Weights of a small transformer language model: MLP 1024 SwiGLU, 573M tokens.
MLP neurons of a small language model. Each row is named by its layer, matrix (gate and up: input weights) and neuron, and shows model dimensions 656-751. Each number is 500 + 25 x the weight over its row's rms, rounded and kept within 0 to 999. Numbers have three digits each. A neuron's up and down rows have the sign that makes its largest values positive.
A block is one neuron, or neurons of one layer that tend to fire together. Before each block is what it responds to, as a language model described it from the Wikipedia text at the highest values.

Description: Opening-sentence end punctuation. Periods, and sometimes semicolons, colons or closing quotes/brackets, that end a paragraph's or section's first sentence, e.g. "was an American educator." or "Two versions were built;".
L2.gate291:551497462534486516502531495494532449494488562524488522496476487545501519476564502498460479499507493552537525559507542510473462510495499506475504555486518467507509528518549497519537508535522476491479512544500543460500542531520502484525535502472536552519509485454474496515450485466537517486
L2.up291:510497463512537511506486493470521489490502515516517490504487514525490514541528494507486472524503479498507538516451508509538468542522540505477467543467491486525552474497499520535500569505506523488540502467527495531483506529527535504521487492448493504493517473472489490516503491475526507436
L2.gate372:486456530523498519527507506487550501479478512490515487508511512524557506476494581485506563502508561478487525472526514515547551515449543538507485512504539487479537512486566478541483489538452514503489531465487493487500496519465514508499505518492474493492496497516520527552543526488550466530
L2.up372:484473546530486495548516501487513530544503498438520501494517513512516523482487535487512489494519508507496556500551528538523491460452496513529493534521556508468495516496519515513483487519510480526515534465446492482508484519506517544515516561506515523490521491532524479556509484476516489507
L2.gate433:552503490534508529503477484498501516514509496468501499551515518507533504519501478488488487501479515518492470523490518525486507508537515536439450490538539493466486488504485503480472486509509485525476447475514519494525542571520507529513502507495504538447494490512534541544516526490528509489
L2.up433:441471479505512551461507535520517473425493485438533506486446488469488503523520499528525481492540541492483526512492560554484480528534495570465498537521521460489477495519480482473531499497504496474513512497519504504508497505533510496479480562457490517521484511494468535535546515482484510494
L2.gate840:479504514541471555517515516484443504516530488454493481486477456491481520529472501488496508502542502481525440536521525495509502493524468473473470480499482492511492513461488511445457479499509522531503505546481472529495491478481504531544478498444504505525493474499475510519518526553511489528
L2.up840:529459506555470498468474477529469521543530501482481481469477470478492495478507517464450519522533482473485502534542492473497516542481449522501465485509471521493512532460507511500478500487498478531492469501501526503463513456526509520513492518530513526484472485524532526544512482500527513495

Description: Repeated name completion. The last word piece of a proper name or code seen earlier in the passage, e.g. Waver-ly, Paduc-ah, Nasda-q, PPO-X.
L4.gate403:475504463497505491463517473470497502514508494514477489486466528543517520469453491520452511513505476492472508471501472519508488537455459500524486491516479510534476531520468479482512503489467503470525517513467517512575525515508499515515472504503529456555494503502486513526497459452506459515
L4.up403:521508471511569506489467538476513506508518448540487512524471489470490531517419490498491466487479520545518492510524492533521461475469488512485511524479532490505473455482532442483476525503513467498475495507500541507529484498495478491532479470519489539511517458501458474526524506457529508513
L4.gate889:469508462507491479455472487480471450497486509550520539530521511500484471497492523474498516501503498483533478550476526510483494531446510476477490449505501549511514492479469500479500526529479488495448457420463495505521491514471502456514486472512484508527488526486504496472502512514465447514
L4.up889:518521501512495537493500487489515522553515542502473533493499518501448465479474510486468486502500531494475482489491509515529552498533521505483493502512514522506503506517513528524520555497509491490483460465505492460480488537506488496525551516483482498477505504485444493497523500481516506544
L4.gate996:445516529474523588485534480518502491484528488528509480525485533475508451491473489526493492540481526498505494541491489466482516487503514521491506482550457493530470499479458493482527527515484485498515507511485490482532495519492438495515463467480483505503509480461537445487516470474504480467
L4.up996:493512512479482563500473512527477497485503466539503507471495497517528489490496447517472477493514522528507528512474465502497457505510511498519528498520497511508491517503458519488491493478457512483495485466497524490487466479473513522516471505524497497500524494501520496465519541482534509515
L4.gate999:497504491482477523491476461484466490501495520557520484469478518485447485485466525516468504503517516501492526521503480455483482535491496496482447466510522531489511478480500508515505512477465435508452513484524504498519477461514520505493472515507448470530506536550477506523484483477487464508
L4.up999:476465514481523534491547531455478493517480460491510532518496502470524510515515525549480472505503496517503487502495489479477455455490485496481491451508574488504481487505488544496475525500463506512471510519460498516500499508466484490494462514474485475522507473500544482491530491484493505479

Description: Comma after complete clause. Comma or other break right after a finished main clause in narratives, before a trailing participle or conjunction: ", leading", ", and", ", though"; also "later" in "a day later".
L4.gate103:472494486463491485501495512491510484450467504465492514519495510504512524529491490497453476507509499527520519485463515514528496523491475520502516475475523435444502479513507492506503559484486487507506487506523552524491547515530468452502474464494506496469472479479460510530511479500477502486
L4.up103:481543503515468506520527503500487482461475520473507496537517553529503518494550519496502500522516484441494561514513512543503517480483516481506522485525500492532506485512492478488538509508481496518500556525508471497518488452505477503460487533515525533472503487490489499530503498503492476504
L4.gate132:495551489528459539512489507494458497492508492507483476516521498492500498503530514462474505498510474518476497477521525423504492544536497538475532452505545458463488513498525543507488528442479505526509491521497507469459512501482530494513495490531482503489513471489519495544480511509466486507
L4.up132:547495500512486469485443511503520508472504470479502504496516443475520522510528494501516521490532494498497544424545498498484526507527514496524488501501445501491525505491531503540500503541536509493503471488484502513516505485462539506514547529545490499474518487500521520541507514506490510513
L4.gate249:517514488495450520446492456490495469521494485477507479483531454517501506517534482518480489484511526489489458522486495507499493484507504488492486461476560508500497520532518500484455502523474465528516527542454532494480490493476450508488488462527429493545510484483478453476479484513514514463
L4.up249:469487492506465511490474520504481485495530498491490484475474499500521512484465477511522529536510462493468466493480509467419524491477517527509462495491457502517488508499511501528484487497529503498498488516510503518519487484514499502451487518564554535485500467497469502568505474491440503507
L4.gate333:533491469479549516470505495513461483502528502495495510532519502514519530486490492507563477486558494542449489529518495457465465500495466507473474491543490511497507509494479504551526503501511467531528498472495511494469479468471531500461496503517487498495532506434496518482493477532481530505
L4.up333:526492530496530492486487466487502520503518499498483465486461484542481559477507492521524508489545513521521515495502504503403482511483489509544509513502477488496490518473483477502532501541521460516496488479474506524490495505468524534477505502513506486525541515445475478510469508512467518520

Description: Inside institutional proper names. Middle words of multiword names of organizations, awards, titles, and events, such as Most Valuable Player, Chief Mathematician, Montreal International Jazz Festival.
L5.gate797:515485481514484516522503486517526495496424507526541474487506484530536463546500511506520523444542479510511538477475523456522485498526524484517498488520541504476547515502521489478480503493484505452493504471469511509497475476507512493470509511479535469483465470491506507537477531499519489480
L5.up797:515469482520465486488503484481534503511477509529511489458499471497539456471485533499486477530500478543467506512504525478511517512499537511523516483504458483466502502532475467499456532531443492512520500491544450519519471464483494475474546488548490471499467494531513512497485505442515474494

Description: Misfortune and disruption nouns. Nouns or adjectives completing phrases like "suffered a" or "due to", such as stroke, injury, illness, cancellation, fire; weaker on digits in tables and dates.
L4.gate203:495539540542516496475501506519554489465471510483500457488521501512496514466527482505504474514486463491518488535494475480502514512517509509516535504491547476483516461490526480509495496502521591511494511495525519560482514459550474509530449504497505517485520553505503484490487493499517509499
L4.up203:512479525526532476511519527531474522482488471529483497485512477484479445520452495478494491454477482504492460450487530509460469471521514505495501499503481480461504450514508495523460537496525478546505548490513490552499524519461501536468462529506463505511517478447480517532506507515497505485
L4.gate260:493467521517504496460505513532473519529509490491514492510492498511476476516487520511476510451501496536503516521473528503528485544537497530522480488512533506480498497516514498470486521453469491504448509502529503471483487500498471504507557515541513523446491489498525494518524461551446498506
L4.up260:527459503490528513494507501509510484482491499452493539541524535482518457464550511517545466486487484493499510510513476530531506494503525502519522486474533482467470506490443512504466530507474526476479526485509521501479484493490464524551504505513478514471501542519485504478444470465560494516
L4.gate319:463465548526519492490524486530511497493488525518472442505489560544507511511524483527506504488530500520492537520445486457496503469479480555509486512552501502508503509440476433509530499517503538501499522486488522528455423477499513508497473538496476544485501456515507488497499497466538479508
L4.up319:466514491545482487530485517526502493474471499501462475504497536535484483526496485527476480452517472487493509509510500444453497492476490530495470455485484495478512508489475460518494553494447532464468480485471525571531523486493546520498509508504548504501442492570487512527483491488498525479
L4.gate445:493493470554486486524517518485502471503483499506511484497563521534510439506487519526497488509520508501509488514456510514467492517554500522549501482464524472494535529486479484431528515483502535535499482538536502493514519454501470467532496531493490511489530495484521492536490483546510493520
L4.up445:511515513499503478549508505479446505540538534517501531531506490522489485496548508540475477487502552556505493516488496503507492509546491528531469471519524508473501506505506519516474541516487504480508500463496529495508489459468506502455486496469484493530511529468507511487522530526475494489

Description: Inner words of names. Connecting words inside multi-word proper names of institutions, degrees, events and places, such as and, of, & in Bachelor of Arts, Parks and Recreation, Music & Arts Festival.
L4.gate26:529481519496458488492523457526478546475497502449504487466531534510503497512495447448530497499476532517507486493453521522534511543490515478468513493505503492494456496504485544508486559482497513513473506520486490482507517505531478527476502480490456474529510464493510542500503500487495517491
L4.up26:495498520492504479466533523466532493501490520550507525522509538501500511504503442495514467500477470510507544514498489537467510489471498505495492492516455525502503498515500499508478475510532515493490513545501457480505510521511519513550478451544484510489445489504494463486518535465485537507
L4.gate28:505506462486512456519501507521493465478501500485544464511494484467507526545494484473458446485485474545449542463511536464533529473479470532503513472494520472470507528523477510507507516536483533495502480488456516507515472550471512498511557484562518500483541487515509476520458431504453486542
L4.up28:494524504466515495520487496419492507545502511523498500540507493456449495522481523453486521517501446496509485477518462500476545493479526546505479526511531486495530473523501526529471526467498501521464481509462448526486471516517484505462539482510549518475498478469537484494472514468474485546
L4.gate205:518494485545492485487520478464496530535495483525526530463567532498492551499531484507493516499486539527481484492513493505513450524477497472475494494485498516476467502504542452508472536518499518531547492469470523511483497464456528554501481523514489499478484482477454508488512533489501522508
L4.up205:521496528510476514517475509530496489493512512562505482501492453487504503545520475519510479551458489485478514500478470502467466511453491529500533527456471512491473542466554506516482457506490524474512523524521486533530524481532458562529507505504505513490465490492488542465529498500521450482
L4.gate547:457500523485493470481509478540482515543499489467531533493477483475540491562503535469492492500498522548500530474521501469534541541449493457514478481500504476514500452522504510523532521504522478481509498475512513492518492453480490525504564496483461533491469520505504469521525486489482516504
L4.up547:526546467506505484509454450510480546466512528506545506481497509486520433527501482495534454502463465517505519500524477476470493456463513484541445480480503491504515528509459531509486516473480495516498523491525508452497433478531525523484490516494466479503469518482489507556493514501504483510

Description: Clause-boundary commas. Commas and other punctuation closing a complete main clause before a continuation, such as ", and", ", with", ", thus", "; his".
L5.gate398:477487527477507518448455502538516511446525495471520492444502501529492528523516502536507504496539483493538543476518513498483521517531516535501490480481518473475499461523489511542538509458508472497484534470495491503460450582497488519499514505520483512465525464485510522536563509465523568462
L5.up398:486486524480461508501449506492487506445513547465487510458501515553494496508540534543512506507559511503498525478536515476476507497517502533524486517531517483493533488490569484529501480492497488484511514486463494512455488506479465496465462520484527489522531511515497516554507480468504551473

Description: Location-relation prepositions. Prepositions ending a location or direction phrase, just before a place name, as in located at, 7 km south of, close to, north toward.
L2.gate360:495519476487468457473551509483520482454474469442513515505514515545480540517484501457512460531488474488535486518469498491491512487507450532476455503506489555517494483505492499505466507494491484508468489499536473485524532510467510471505441465526504561490551538511471461537501539508494498478
L2.up360:530469507479471476460529508486497454489463475512494526462496478525524515529508484446473469507460496504480463514492495507545504527520485477451518478506521499472493462486480476475499497494509457525480457497499544494502508469507510489493498480512504529521513536547537469497548539499505524519
L2.gate450:482481486513474509493529497515472498516503479476543523538502497517486485540521502477471510506509520477500507492474483504502487525520503498437520508475500475486521474463530481536484518443549532477503508456500536471483512486501499455484482480524545509508527511501509470495512529471473505514
L2.up450:489490485530498471487486478514514489516534503498534478481502469540495517532505474467460494471462502485482539476478465530495529471504507518515515482493545519520515459478529493481470525513514477493499506515499510454496539498483533481468500518506502535527517523538513506503524504508522499515
L2.gate642:486495520490540447512501536492485483484504516438498481482519459531514491505523518500477466473502480440512510509501481488492554508547486529524488483476513492453542461555507491508478534509486484508474518498490518492537479515453499482493514497512484516466531533516466501549480490490489463494
L2.up642:488490469501541464499482498495504511514499506490471541497535496546453499523488512457472518532478479525541493533489458497491537466494481504487459525493525501478529477535495496487458541518501528505493490526529499525493530487495521444482508561499478494477518489498458491545480532503478508505
L2.gate1020:533483465492459510514531481468511502484535477485492523492523494531491548601489537498463474492493503464497525454459525500506491515490521500507469492503540509487509522522507541475511514513561487539459490475487495505483520509497486509449463504495504464493520536466475508512484492491480503509
L2.up1020:516567477505501506469494524527508496495482544467515489463534429520448513497488454541514508509540525487478535514467480491527523501481521508501511518448500564476518501453530514513500499466502467572498512478509451511529500511479513458484489487525485500481496496517468507501514536458457506466

Description: Injury and "Middle" names. Medical-harm contexts such as COVID-19's "9", "a" after suffered, ruptured, crippled, chronic; also "Middle"/"Mid" opening names like Middle Tennessee, Middle Ages.
L5.gate223:515491490522510511437509484528520485516508476485525495499514440504449476560474481457502479491522481469477496507458519482518494499473463483509513542536485505487529487537486485508522520499493540598550477509501518491529501494515449483512548501503471545506490522566526484487463489492519498484
L5.up223:469491487477503492478504505492492494521477459495505459545558461480462491540452482491465530487471527504537459518488510530447461486480498490526498469545507469515503509543479519512502536541505488515570477540566515538488469463492509430547517468530502480475528492490504515500465519484494487474

Description: Geographic name lead-ins. Words just before a place or region name in geographic text, such as "the", "Black" (Sea), "surrounding" (areas), "United" (States).
L4.gate322:488466456525495509508483542456469536472515508474549516501507489555524524511491495505487525517502527521504503521449483492531505515465491509523503524501520463475530452516476518461484573452449487492468487503508476471558562551501478480478496477517476483489523510558464483490494531514485524500
L4.up322:532506548509476454560481538475483512497462492514510534471468481530497510533547516477497465492499487490501504468489506516550471480510495484545460518505514505487492518522493490506508530471504515443463476483527522519458534513519496485516489512533538529491516507530533488464493498506463548494
L4.gate532:503505479542461496513487495547489470445530509472462515517475502513485512508493509471574506507539529511497445537515506490440487524466445512485495471518474532494540458516487500484489521503504510564489469504469455490470489505547542517492518483468464488519505520479495491498489481510478499472
L4.up532:471499479511467485518521497516523449418518521485493575519529501498495504559517485489538469470533507514516485590459539485522533523426522512460500523487485526455465485523479489480513483514501482569471434550493480491494465484518487515512527475498551472502503517496519471516496492475448487514
L4.gate580:473502465501485533489517521514503479493522478477455526502514529510506497437509549501491481529491529519478506518463513511500481497501528483567523523511507504519516564495466497487455478477521491501558509534521523453461465494539491466435548482519544487495488512482523555498503469481491470501
L4.up580:484488525505521508512518520515503479536510526502467479484507479515463514527506516536571503464515538506524506523506474482501495498502467459481468489550481519512507513513482509507490473475514501510487504526540467488482435484539483501457539474522511494488537500503521564465485553516518467522
L4.gate679:479538485482555491508531540517485513459526497497507473524530505504525497504489561529503474509492532510546425512515505526520496509536488495543477542483504477477521483494484475479458537429574531461500496489494469484467543474491518483489544466531439510534518482525485477483498517495540508452
L4.up679:525513513496492473512532545490546443458473486513497512479504527468460523484482537515491509514478459544532450507500485481494469537517510578511517492489534508490553489478468498436488501473497490530460507511539489486497504493469495481484542505512499466501478544492538570459464499511542538496

Description: Post-subject comma or verb. The token right after a sentence's subject noun phrase, mostly a comma opening an appositive or aside, or a verb like was/is: "The film, produced by", "It was".
L5.gate379:494498472511530468515518469504455523535491525483511502515536537471489484465501502486492507477519473516484492506487537484458545486549526455485466520474520487564503475548499497491492482484488485506493560485512511449495525451473486463510496499475507465505438505529483521525513497534484428534
L5.up379:451499494502524527501502490469495504527487496522544468500530517487507441503528440496467486456552492500466482492480469492538471518514492505504502525502502511508524494548497500479484493504561513520518521517484500486512511561499491486511504455521513499528500507535484480507489483508502470489

Description: Sentence-final periods. Periods closing a declarative sentence in encyclopedic prose, often after names or places (Aleppo., Ontario., Arrest.); also closing == of headings.
L4.gate429:471505493518501584478506485527488473515506465472504486529503546489495544510468486474569515495509478490487477506488518524507541521490442544481538511517496468485541458533501477446509512483528489475517500522543458446513482503508541501528479505507465529496487504478520476513515489477502512502
L4.up429:509528477518487535505489524500502487435532510513547512546518511499553527463518509487504494501487465503523512503462489532478489507496509491474516517540539515481468458489562516499475488502507513501495497501561514483507466498444481512524475446502502491473482449500502507515500508488520489470
L4.gate512:495534435553480581476548479492512485530512482456495460473462523538508494512521472496498462530494481493496501514471506488495496529491428506491490532508500466484462499450521486477466485502520459490488496524502524536484495505506493511468514488477522524504482476525486513489485506471480478526
L4.up512:491494468487452521469515458454489487473513479451480479443475518511477525516466515470453481520496524520485464469504470530545503501469465513479500477494489469443511510493501501490482540447492464502491444479498479496495498503502497505497459531467511527528475505525530494511522501514523505483
L4.gate757:468476436453517522547515544468457467456533497464499472499500484503484504552498511520498536507494510499479535499487499539515481517462486541494489485479525440472522473462514472478478486499466536485513521505537496502457528503513536552498507537504500544472474520513505504535511537464505490544
L4.up757:498467462481532483485478533467488463467512459488526489484482484525478503528483492550482478502519523533515536466517510504525468522505498537481494512475508497492524472501541520499525499508484505513514496461454523493475496510520499529491488494506530522512480529449543520512477498475510502502
L4.gate812:452522482427494457497512495504494539454513514496528481490495520501459527515518518534493496503526532494468536511517540552535485528486507507488482489482527494458483505511491487451509485536474538443490553504516497456463513515486513454452503509493501493542442501479487480498496510517514489506
L4.up812:469504485472477507498532486444431506487491472502503500484527493525514513459484547515477505475515484475465539483520506546516497537439497542513539477518518482499514515484524525492535481521497475494506509498462444502479465529512542450484463480534469526522483507532496495503508474523534484514

Description: Comma/and after subject nouns. Commas or "and" right after a name or noun phrase opening a sentence, before an aside or a second item, as in "Williams, who", "Gohar, along with", "beards and mustaches".
L4.gate101:475459505531521526464482496504463473524458528503489486555488511488491527531507463516486486460509516474490448530525516522504534486485478518525507463460552482517484501487530504514479502475513525511517523526480514525476530508495472531482444508523466496524479489476484443527478518563446478540
L4.up101:462461496534475518509522458448494527450496542489498523484525525521498532560525479451518493482529486496513504485516493538515556482495504489510489529486490454540512487509506554438512512451482472554550521520509541481434521497503490469493518526512495494516488499498511500512491531483524478486
L4.gate137:509547462509506456500469469487489518496508508468502475465494491583493528488510521504501475471516529506520510490521492515504494474483486471485498534480536505463458489529503510505495466472508478497512523497511527504456500498488472509527475496473481523484495515474482539507531517502507512508
L4.up137:524525560517513471470518510507482487490560519515514498504544502525508479522479499507468520517501552468522520494494529497513491459496477462492558487472498505487502474497510470475527501478486557514526541504528494539492480510464522526515489501497523519489530516485510507555531502519489466468
L4.gate327:498476512506485478496576478471443536483463537468529532500505480478487525516515530494514516480493538505476500480478532487504450491482464510497526513496484490502509446518480533473501476481543470486496514498507498440500499486487512484421494492458446511515516497490471488462467494457497461469
L4.up327:536478517541468471511502472500491515529509500526526499509516525478525497498531532514523534485511480476486545488508504513563475506482548483477554496485505493499495483501449492511460519456487512491504520558501472522456509529523521467510510497453496448526491512499456449540524519467502521518
L4.gate777:438513536528471489495494486468499524513521560534478513490534498515499524513547464500521515513506487493482516534493478468541487541489468505490535487493542485523474477489494500457507507512485502502482527524508505527496517510529453488535474526519523518534463501505503466528475472530488462502
L4.up777:472504521521504563509517475512462479508560534475472506531498500536534521539510464527500507528468502483540497460520475455514456502467498526471550534440525465482487482509521467504485505452535469484527518530486491453469485481491487506481520478486492505503493505472513535474505477544494477466

Description: Coordinating "and" after modifiers. Fires on "and", "&" or a comma that joins a first modifier or name word to a second, as in comfortable and privileged, Flora and Fauna, Game & Watch.
L2.gate522:513498461478515465478509515499484539480501488537469512517489493465496549494517473505465519515519524474494491502500514493511451460516506487528556488501491559482487499531483508444494522497462503478529497500516497478496452499500486516495451514506515471480487477510515476499507462497423549478
L2.up522:471485467477514515542542481502509517518561506499497484508517500501478504527492492450480504493524443493539511509477528521497477488491475493482519487501457504486488511548517541502518547504464498473477513491487509492514464496514476452476502494465474466503515487492503458479526502462465481550
L2.gate528:521539495550463504459530484531487515489528474536483493515512489542519497519487496489502485535492484485527505481500529486473485520538474479490545546477520469491523517503513487451517478496545466483512473473500512491501482491526443494474521511478506492501518525492477479475463462495515488501
L2.up528:489528528496512485492465470512543518504467517505534504490503473507478483507457507450568485527506488489479471517450507479523515564493461464471517537482492557504483479504530538488490444484498510467485478490524503544510463504451522514472519505503487474513463515470520484535497533517528485475
L2.gate715:542476508514530477523487478503496490484450491488490541491470515462495494544532533512474493497484525489466543502498528527520480498465499496528557488541529486491509506534520495475455490518453506497491535480493498483523466501499531502495493486483476490512531506476500504517481469509459462504
L2.up715:511495501476479466495498492488515490533502500534549501467500503496488508522502505481495445508518510514532510552497531512552520480494472514498487446482517487518508492499467518522504523489511474505469492513480509523535480488491504481529517518487514518532499495502494456498546491541452511520
L2.gate915:529481471497509483500536486491513498462500473522519491487487496472493489521493489513536520504485493496499551499502515512430475538476520452478512501517494522521485473502509524468468522478529525498488496523494480502499496509515489508482509514519476478501494439464500494525439495500496523541
L2.up915:535508497537521493507465520502496504483471517527504477492498512486517480493521481454496494498499488464518476530502511529518528538467514477521538535541512524499512496521523510529487515535481523459494498507460466478502476552544483520458452496492469485481492506547502501511491480541503482490

Description: Inside multi-token proper names. Word pieces and words that continue a proper name or title already begun, such as Hope Sandoval, John Mackey Award, Port Colborne, ViaCord; also digits in the middle of numbers and coordinates.
L5.gate321:499514517473477500515508522474497526521467519546488510524520510487502474506474489508464494530517530502513461513511482506494470544498469500507509476488557506490466476517468490499520515529477456522484436515531508487525482471513492485482486474532489532537506484510489502511554475512484472487
L5.up321:517494510483516490526487492505497481503476457538491484478470534454491469481513518531485473534496531499491520507493502452511493469461481531454500425527551513533523511538526525526450510524472482540471491508499508528511507500491515482524519491519517529505492495471464484510491480547517490500

Description: Epistemic status words. Nouns and passive participles about knowledge, belief or claims, usually after is/was/the, such as unknown, said, disputed, doubt, evidence, reported.
L2.gate177:521501520466470472511538459567526510464521526497527513522530545535488457478502516510546488486498481521529517496493508515484532527523504550500507508492524528494520495540487526494493530506490489472476467446496487544501489521567468473508488510525520533472559522555512526514498515527508505509
L2.up177:500510483514468527524484459484501476479503502503509503533538498563452498479487527491532499475496481485502532528507494492504547535520510477462503477521467502466529490484499493492523541484493517465493466524479491547516509518554481514485499504499548511489527498493490501565492538463488534421
L2.gate178:491492487507535456521528476494497450491491513508505547500507519570478529496498486530471496499508546477493535504489528521495520501471494522492535515507463541489488471484526524482462472503489515497522446491468480526522518554496496543477496524505491515545489527476470519515506453476492518495
L2.up178:472517558477527472522520507530479480488460506496531493524534482548471486490510501506516498505511548457508466507491489544501507494457499506534503481505461484493507491468488473473457516495502476508519510459478457520516524526510487559515518535500540526513527472470482480469497493526537515497
L2.gate457:497499501521465491459510464531456530517489504536487478480495504522539495498480539524547527506486488508508517489483515484514463510512504484501550523495484520493511520444519528485486519469514508530545519483562483494475536511506485512528545533566476517493473485495536470520517538482501501561
L2.up457:517515522509458485481500471532464563506497523540464519472497507502538533494473518486527569516479537538457529524516486480482510484478498525488500479497515527491471509517479512487441487490504515498527518506531491537472508544523491503477529532462521497493436489510512471502539526510485497495
L2.gate933:470505513539505469475523505515463513504502521496480550512496489533505534481489543524485518522514496514518524496500463562473496459497442481467483490504507521503490503466477473492475526457481491491514437465474499473548502490540505486465483502502527508468517479493519533544515522479541493488
L2.up933:514499520475494489517494472519490523461552502547491515490506545521518508473479489537526505549496464504530462508501508483518481457452478461470495477505506546493504482504523467463449514492520519511511482488475491471473507495496508483478441468497506513464524525501492530509530527500526484523

Description: Geographic location chains. Tokens inside place-hierarchy phrases, especially the comma after a county or state before "United States", plus "state", "town", and coordinate digits.
L5.gate876:517501530488485478502505499483492477514516480537512470502505509512509483519485479456518530487496485517488482508490510496511514520481486520498522485505479494506505481483483477496458475491498441539508528501467490489482534460490496498464527473496517501520495521549523507488479513478552475528
L5.up876:527478485487468468513506448424528480471510501491472507512517524494473517497532473502482507489471458528477504502506487490507514556531518456536478497483540460504527470501491487478505506523561497443533496445473480457522459505550496525505546479508547541520506513528483526496533496466484501552

Description: Season-range final digit. The last digit of a year range such as 2017–18 or 1964–65, especially before "season", plus other word completions after a or the.
L2.gate110:487503480521453440483564492517483463505501470524502487501483525500555488475507524465517507449473519474537472522498538499500516505484498482495465504533506514493496519484521481480525530499488505506482506459516494522518452505549540480458480510480507476544500488501473515545488476545479532447
L2.up110:512498525496532457454503494460509503498536518541510447500497507495490469498460509514485475491500475492504491520496546499516467520516532506505454503516509460524497503504474492501465500501512474488489487461495511480501493476554485496494540537456495472513523470531524441507506545525546502454
L2.gate666:488466517514483498474499473479496463460523490549488455496500536511517517526497525507505502529509481491531533535490530476515532533414481511514484470528499522533469466537534499488503501518472491550493482493494486553514467494533479517480522471518518502533526508525533487524530484554483516518
L2.up666:496517521466517499487447489498479496492514491519439459466473542533510511469473518507459526498523554518491497495509529510549501507513481557471479504493546482505504467482545510487491489465460539456505508484481473525487488490497491494464471518539496533495475482503507505516523541476517456548
L2.gate873:503543532519475441476499476531519486486525531502491463454466508514499500466491505531477532492523522493474485520486480486498503555520499472526508492493557486539506517487533463495525523470467506489505526482490474508472490489505500513532510550527457542497481505523532460477505484480512456484
L2.up873:455506490517517484467525559497489473481467510461517454513532502511488526522503468488473502520454470534526484508509469490471490502466512493484544479517471478479505509516545489516506487519499505573476442522533501547493478524531478480542518502511490498490509516540536480494518504504477514515
L2.gate909:472469498489522507469497463455492479514479497550526509483499539463498492498478524534481504519514482498501484540495461508518527554491468513453467463503511486529502507500484456476504511515435487526469487470517487502508485471506499466542529525438489516470517496499504516458539500499474478460
L2.up909:508504505492495479491491495441490472500475499552515472521558537488521484508484514505523498503529511483478500523529483457517500529461473547523508484532555490529492497491487455473489471574480463549473536472524495477527500512508472480504517484462490495449499508510485503469516501547492517497

Description: End of date phrases. Fires on the final digit of a year or date, or the comma or period closing a clause that ends in an in/until/under phrase, e.g. "in 1829,", "until 2020", "under Diocletian.".
L5.gate276:537465479525506512478468502546498508474512510491518499516496507502518537573529537513498487481474517517509504492501507536477550484503467487492515441429537476551495496447527510483518479501491513497477563485508495472507485469529501521511504489474497523502510460479519494527504523518547500532
L5.up276:496504450509513489502508496488516493486500516452460514489502516561524505570472506508494492523505518481532512513500508523552526539465496563491489501506561533480519488513530479469518528534500463454511537475518461490472520539505493491477494493505460504499487497470506477498524462539543483518

Description: Clause-continuation commas and conjunctions. Commas, "and", "while" or an opening parenthesis right after a complete clause or noun phrase, often ending in a year or number, where more follows ("titles in 2019 and 2020, and…", "created, ranging…").
L2.gate180:534500506482513443525513474517512517501485524502475478428533510491505474461472506511500510515498488541533555477508468511520496484522453481520497514477485540498515478538501500474463516490499515525476522523534474504532494524464497503487561468484491485502499498481508514530463481521536490505
L2.up180:536492494564512481504472472468488512492505513509493502525548474497501563470495504495487486508504541526461491484522482483542535483531500511510519514512534498493498461526527464487500512521482511546464511504466515461479461518465505515483472481497507466470497494487479486504488469483497504506
L2.gate477:465516494552462481535492473503494482478513499522514524486504484502524535475545504546504460469524473487546509483485496471527498536478483530519492472518482525464494534500491479515491502484546525555486502497480502479527492518474486473514461505520548545514495504498511554507484547503512522477
L2.up477:477513455543504507509483473489478526491511500504505488494469519515473537475497478525495507496518478501488515494536536487491455504543463551507464490504532539491445503495473523537503524478526490493529496496478498459485488508468533519489493517495534531538517491508496501503523485486542524502
L2.gate836:549507529529473512516492456480482508456474481480495472494489531494496491470526564524491495509526534508561472526525487527490509518508545578493516491537533481464543498531504433520495478486497481553525564477480489504474549529489478492525481491492538504479493501569472466481492453468521453489
L2.up836:499488494536479508550435518465507528492546554486541529489467518489535513529482505507532474507507464550526491496529525541504467470507496485518504478477471511481489481499530509483475520509510433503480514515522487495472524467532515458452494499554493492503438501471479469514514491467496480449
L2.gate898:531536510527506521490500489503505537459489483463490475501473546484481484469519506500530516492548511486522461414565515533490551524524447506459495488539499509478493504525553508488489458484512499539487516509506489491474518517498527526488497496533521509521516526512500539501444451475452549457
L2.up898:520535500532499493472477476510478496473500473521504511490483497496502495538512502444500522479519514495513474507505497476508513510550466497510521521525481478528534496492535516435504516492510484485476504513499492475498453549489525523482505520533524468465473529498540541498461484490454543475